{
  "d_mlp": 1024,
  "norm_place": "pre",
  "init": "uniform",
  "init_std_qkv": 0.0426,
  "init_std_down": 0.0213,
  "optimizer": "muon_variant",
  "lr_mult_qkv": 0.7,
  "beta1": 0.95,
  "grad_clip": 0.5,
  "schedule": "wsd",
  "final_lr_fraction": 0.0
}
MLP neurons of a small language model. Each row is named by its layer, matrix (down: output weights) and neuron, and shows model dimensions 0-127. Each number is 128 + 24 x the weight over its row's rms, rounded and kept within 0 to 255. Numbers have three digits each.
A block is one neuron, or neurons of one layer that tend to fire together. After each block is what it responds to, as a language model described it from the Wikipedia text at the highest values.

L10.down212:124116121145139127073087166137136126139130138161102113126106116078129123106126119141126163166122143121142124134125138119161111124104153151094140111127086097153114133125155131125143172176127111112154143101125128128123141114134128128122127149118114121094101149139110115130094161116120100133097123128139071110147176144161173115098120178142124130141087092125137149109170116156176088140091
L10.down297:118122077109147142079134138087088126147138139098140156130124081119086151165123099095148134122143123114134135151095136139120158128107114097153136155123139116158077132104111159103122173115165163088107156126139141109079122127179140124133151108115140119180099142145110125122127126119134133177111123161125140187124120129128099113108139159080145098147119174205143125120174097150098135121095
L10.down320:147117092095145158135120105100108109133129107133154134122136115111139114125140082160102106150154101167096138122123103129112156142101082164131114091154171157145115132162150117181135110133116157161134123089115120150111104128089120113060152185104147114119104140114076136119131129135107137154194112175113088141132123122115120148097094124115113147164117122115120139120122128109142125145163
L10.down599:125102114158109099154112129150107126120130153098124127156118142125155156151108118140108135079146074066120144146110142095113083171113100161147130127120117098135149109112154120109116126133113128149159097158162151120124057119090143108125105136161115153085101113182143108130070124101115128098154144108130106140123127132110096125136142136145117129162136139093149114116133127151122097113165
L10.down756:129168145120126151111099136140088145128126142120136163143146144128138146113140143145181112088111151109136101106159130123135100096136132130126110087171150114101122138133123192144172128081160129058115130171160148133129133122148118139136121084135132157179089142113067155124131117115158137144125102115146147111140172122156162137138102135143145170140096113117146126130100117143135105123151
L10.down881:127136115120082150114119116115103125143189119124153117128156126116150107121131114117153129186110124099133085139101176138150193130096175108152119148147113151155139154127122107098067141120103096127131110129139182162128153144121125131090155186171175121135110114176084147149126163119112131142109115157154104086109129122144149123132145121129141140106127139138127096091124152134107093145148
L10.down914:102172107114108116074153107113142091154187123139133116111123119120140148128133088081098169125156111141114104131135138174143088175138133130138179117170085138144118145125130138142103196147106117117158096124138120144143110105123137126137099104126118162115147115201144150120115143175169119170141144143093115098144143148136112150094122100149117121105129150153164094108111096090158154139123
L10.down996:147121150143142137105122131128152176114083133122150167094123068168128137116153098149110094089117091121164094149144168106140146053093142139107119140164135209137135131128134100099147122119099078093151127151149141142110142116108096146140144158117127114159077102165127089165140180145129117141125126176110112123091107129142138151109097079134113125158101138159084108158139134166153157134131
Responds to: Clause-boundary connectives. Commas, "and", "who", "which" or "that" right after a complete noun phrase or clause, joining it to what follows, e.g. "Colonel Batt, who", "destroyed Charlesfort and took".

L9.down79:132121150147156103096111138098147175156107121161105132114101149110151121113104112146139130134139079158178107121141129107141117148147090104130135098100140124132108130136130107146137107145146148112161124153097115133102180124140146110111118100120108140151113170163139138147047114120077156098118146085144135116114102094130073153106112094128139122085162166149118125111145128158122124132127
L9.down99:109152134150193155113151130092123139136123098124106107131127135064109119160103185152155129101142143135096093143137131137080113146086114103125157111151132157150151095105139156149116117144170159116094154108090111166169149108117171152142155095111160132164114139157126115124125157179103157181111101104142123146165151127184138106118103118098144126140093124165150095110095128126136132149136
L9.down277:125135121156116148095143111111167134081135109101112138115115103118098140124156150110111092135141163113123163081158127107106150163123117175102143143118119190134133138138181156114093094102097109134119139114137170115105142141162156128144146110129187114141135149128103121114159136110126109152109095090108114123120115153167105150121172074146096124116151144129134143120133112105156171142126
L9.down437:155138124099105142133129153115101139131143100124186169138122126108148111115134150123131112103083145138126099114114155079129105149106161086149114139114146092141108116106104178156130164153142145112115128142113139101152101139170108133125165085141176094126132123158143087125097175107104158148109108150164179104101126124124109113155155128134130140143137138126118121117104114074146131121117
L9.down506:114097097098150102149144105157131084132096125125094087092089067161149145104123093120116164178124134133121155111124151134116136131100139173179120137162150118140140136121119117095114115136107162142146150117137125157158122140128122142085116116105143173131135136090153121119124118138124097139114113148114096131153061128088150138090148098086134069146128101094135060143140166146164115120161
L9.down720:175113132122105143133170097138097081109143109053167170105120126085084094116122122151112128132114125116136115158140086151163109108114175114140122183104140109127140112094115140124116100149087126140124164170098122151118120123154139138118132135099156136129128157158132141076147103136109127158126101151126130087138120140115085130150124139122096113112177129101087094166151132085102110090127
L9.down843:126144123108112130110111148144129136151162105143163157152113146121157131125110145190148111141158183162107116115154115108109140114125122098121140111132141118123159159117128115103102072092156125134117080135146135079121126131126172132095125175068131110137170114133115150125142143113129120090083092120109145111172118121119171128146137085112115089128066115092158077166106130145155122150119
L9.down925:191075162134100116146158127142135084123105107123136154106143135134124138171101136143136128129132142111095084151119125137109156141121119161098109098134114150142094137132099121118140128122170097161119090155123125101104145166127105092142132145154127092123098108128119144159129145142163120120103084159206089133160133160122146132136125149133117146166133132094144125121133098134085125111107
Responds to: Clause-linking function words. Connectives and adverbs at a clause or phrase boundary before the next predicate or item, mostly and, also but, to, not, -ally/-ly (actually, simply).

L10.down100:136127125076098125123126131119114186159128144118131093112163095100106122125135151129125147116139078138111112145137157153098152111127132111129123112076140063150157137158135063118128130108114136099127127158137144143114127103112159145105151159149154130188105136144119120116106167114138099132065102089093143127144089086122154128103141133172123098117136107106160100125164166118199125153145
L10.down417:108109130119104105132111154138121077114141128109122165088137143150144096074094092127136116154134140136142110117111094131109130131120110128156104099177127123097182107090155110138136124091142135134122170140126122098113128141118118136151121152127122145140134099170173142110099100114132115129109102122199138145151110100127106116161087115124100149156108150129139130083105118071149090161124
L10.down759:115120077136096133126149121141127155176116142135159113155132139158143116155125114113121125116137118129146140117143148115156122119148108139155137145123160114140120104095130087184118101103152135141160130089154135123133160083137122084126134206138124139106171148107152130076128159136134120145147115148107112128123066133161122107109140127128139146087115109129135116138149103122164068111148
L10.down843:125172115185078129101128105175131123133149119143130096119179077102119113134149122154125117117137166107123104107135129117088135119125078123146095137142131139136186102121118100128103138156107138113107120155131118188133139150146160143136118128132112130139168108140154142130115159121131097066153089148145103097124056124154135133101119132147112150118115115126117120108153143151151119108087
L10.down873:110104156102141127107119145150127140145105163097152084107109142105178138131158131159141137151142108146147134105134107147086122092151122110117130135144118113114148147135109174110143112134159098127150165127102143113154104172108172137102129129115137149123119146111137143094135123091105088071123081095149128124118110112111140083166127120136116110193152120102103115126116125135135140145146
L10.down910:139157112159139131088125138156180142122126128118099105130124143142114125100121140160143103077129135171131105124163159138103148143115079166151135179086077089139145115105101126131114110091140089115146094142120109113146121152143142134145134062146102100133138117117130128147175162168134125145106113090092123166162108140114145100076169146128116160105124119116107115123127137121117135101116
L10.down978:121140090127176135191130130156145113156127110145121144133158103123146110074147139122121110112146144104123158119133131119096111115144137121114147133126075186094119119059144122121096167123127091199125153115153111148121136118107131120113145160115139133136135135110084112113144174115118155135086133115103136136175142110133134141073169095121118117118121166117113138122135121129071152137124
L10.down1022:163145092134100134164128094103109120155121108183198155091155125166156158144163129133087134097105107119121103149158153132119111136140123134131160145165096161117139088105156158152131113134168126080124091090114104147140123126150125145065109129137107143114159083094140086129153130117105120110131135103093157094136091124116151141099124142120097117135141073129179137185131096129131132137105
Responds to: Row-ending line breaks. Line-break tokens ending a table row or list item, usually after a closing pipe or a parenthesis, where another row or bullet follows.

L4.down463:119164124195115188174145128102104146118124139103092106089128124109108134107141097138117114097128109124195154116137152101145115120136126148129135122133123187068139118170129100167113114155105148129133124137159143123147119147124111103121114108141143138109118112091136146125089091132156149163127115129091158146125115090145120130135123146101110107193141095153109122133152102154119104119148
Responds to: Clause-initial subject pronouns. Subject pronouns opening a new clause after a comma, "as" or full stop, like it, he, she, they (even split as S+he), plus clause-joining "and".

L9.down86:150132122141144085122151139121132110145179131183160138103109132131141125135147132067127120108132150121129125110183131112128121145098174113139093107118143164184074147127150138139121128100112154151149140134109123099157141105109122064133123112084100107097124114132120121107100114129109103129171093135141122094101094133128122120141158138149091165072093129131110112122109117177107128130140
L9.down276:152109130148115158119160147144165163119134104103167175122136174136117110089152114145137105116149151144078103115086107114116145168134130127105099101150112092134159099080177118094144180125137113140123149140114143121148178119139164134130125171111085155137152132152121113136156118091178103124160093169138147109149114155112063131143102131135111102085123125108156126083111099115131185077128
L9.down492:129104127158074114161147172140119135165119076146142078144186119171114092131105103157100131107117161147130135181090162128110128096154112094156088101157108094161148107086145101120133126128182102114159107152129090117123138135164131128154096125154118145118141143129149175152152128161137136163102084138107135144131110121123138155100127132134094123133126112130149114148127160137124108127110
L9.down520:095105115115134117113123121138120107132116112096105164157113159116156140105172115155081115109126147160089103140134164102163168150154124131137139131127100085137172123116109103137131175139107148138110101124150127123144106170061117117138121133127111154082122095123120140168120179149161127140081107119136149207112155146116146118179103168142138139137138111101088136100171136096140171115149
L9.down543:159149124091151132135179128071130145169177150114095096156139166124151049083113070136154140125139151177136133138124105126112117108107105145142156098178111114116143130113129113108122141089104113080137106127149131126132134111130150114113129093128138150132165113152180095109116176150126134084115107132119116149133089118099131121163140103150125137139108143172117155167127130131137152167103
L9.down685:142137143075109175115132159105118154169161108137127128144123112118114127091126138156084128120145103157117108120116132103139160116107118109168134173123143116155086104117162102103145141083167131150101117113135127122155132163113132118154135121118118183117143131168140123086162084062112103112107113151134129153100112118081144086136118141107135156152131155186143139097071163101145096124097
L9.down793:127124151161134168082143103152123141133133120130122061125151104066146106153164135141128139161175152102133095138166157112112182147150102101112127095106139118113139110087161113112144144108152149133136100125128148152142111133098160128122199108131106139102155124106112094098155132125132098103127122132119105076094162140116111094117117102132126127120107167128118145093100137140164137136134
L9.down830:122131087129116112147115082150119110136123140161165175158134117112089131144126142083138155112141149141157095141141119106127187097112099171119119123116089104155121073106142178124069083145137125126097127106139124150139099123095131172125137105119122098127113103101195130161159147149116118143124111132138133110123135145100122118143151181149163126116126123115102105110110106110140108120140
Responds to: Line breaks between rows. Line breaks ending a Markdown table row or bulleted list item, right before the next | or - that starts another row or item.

L4.down655:136126120121106093098202136121112187122133128157167144131153096095152129131148152113098185108132103122120162132113131116106153141085103122201144092152129152167125137119117159143172116147142162152087106139147101106122142104112146119111086114122132173163131137120094130106123109159096094190115092112139126109149085160085116154112081081128129129132132166113129099167100125129092154094114
Responds to: Line breaks and mid-word u. Mostly line breaks ending a list item, table row or paragraph before a new item or heading; also mid-word "u"/"au" pieces, as in be-au-tiful, d-au-ghter, P-u-erto.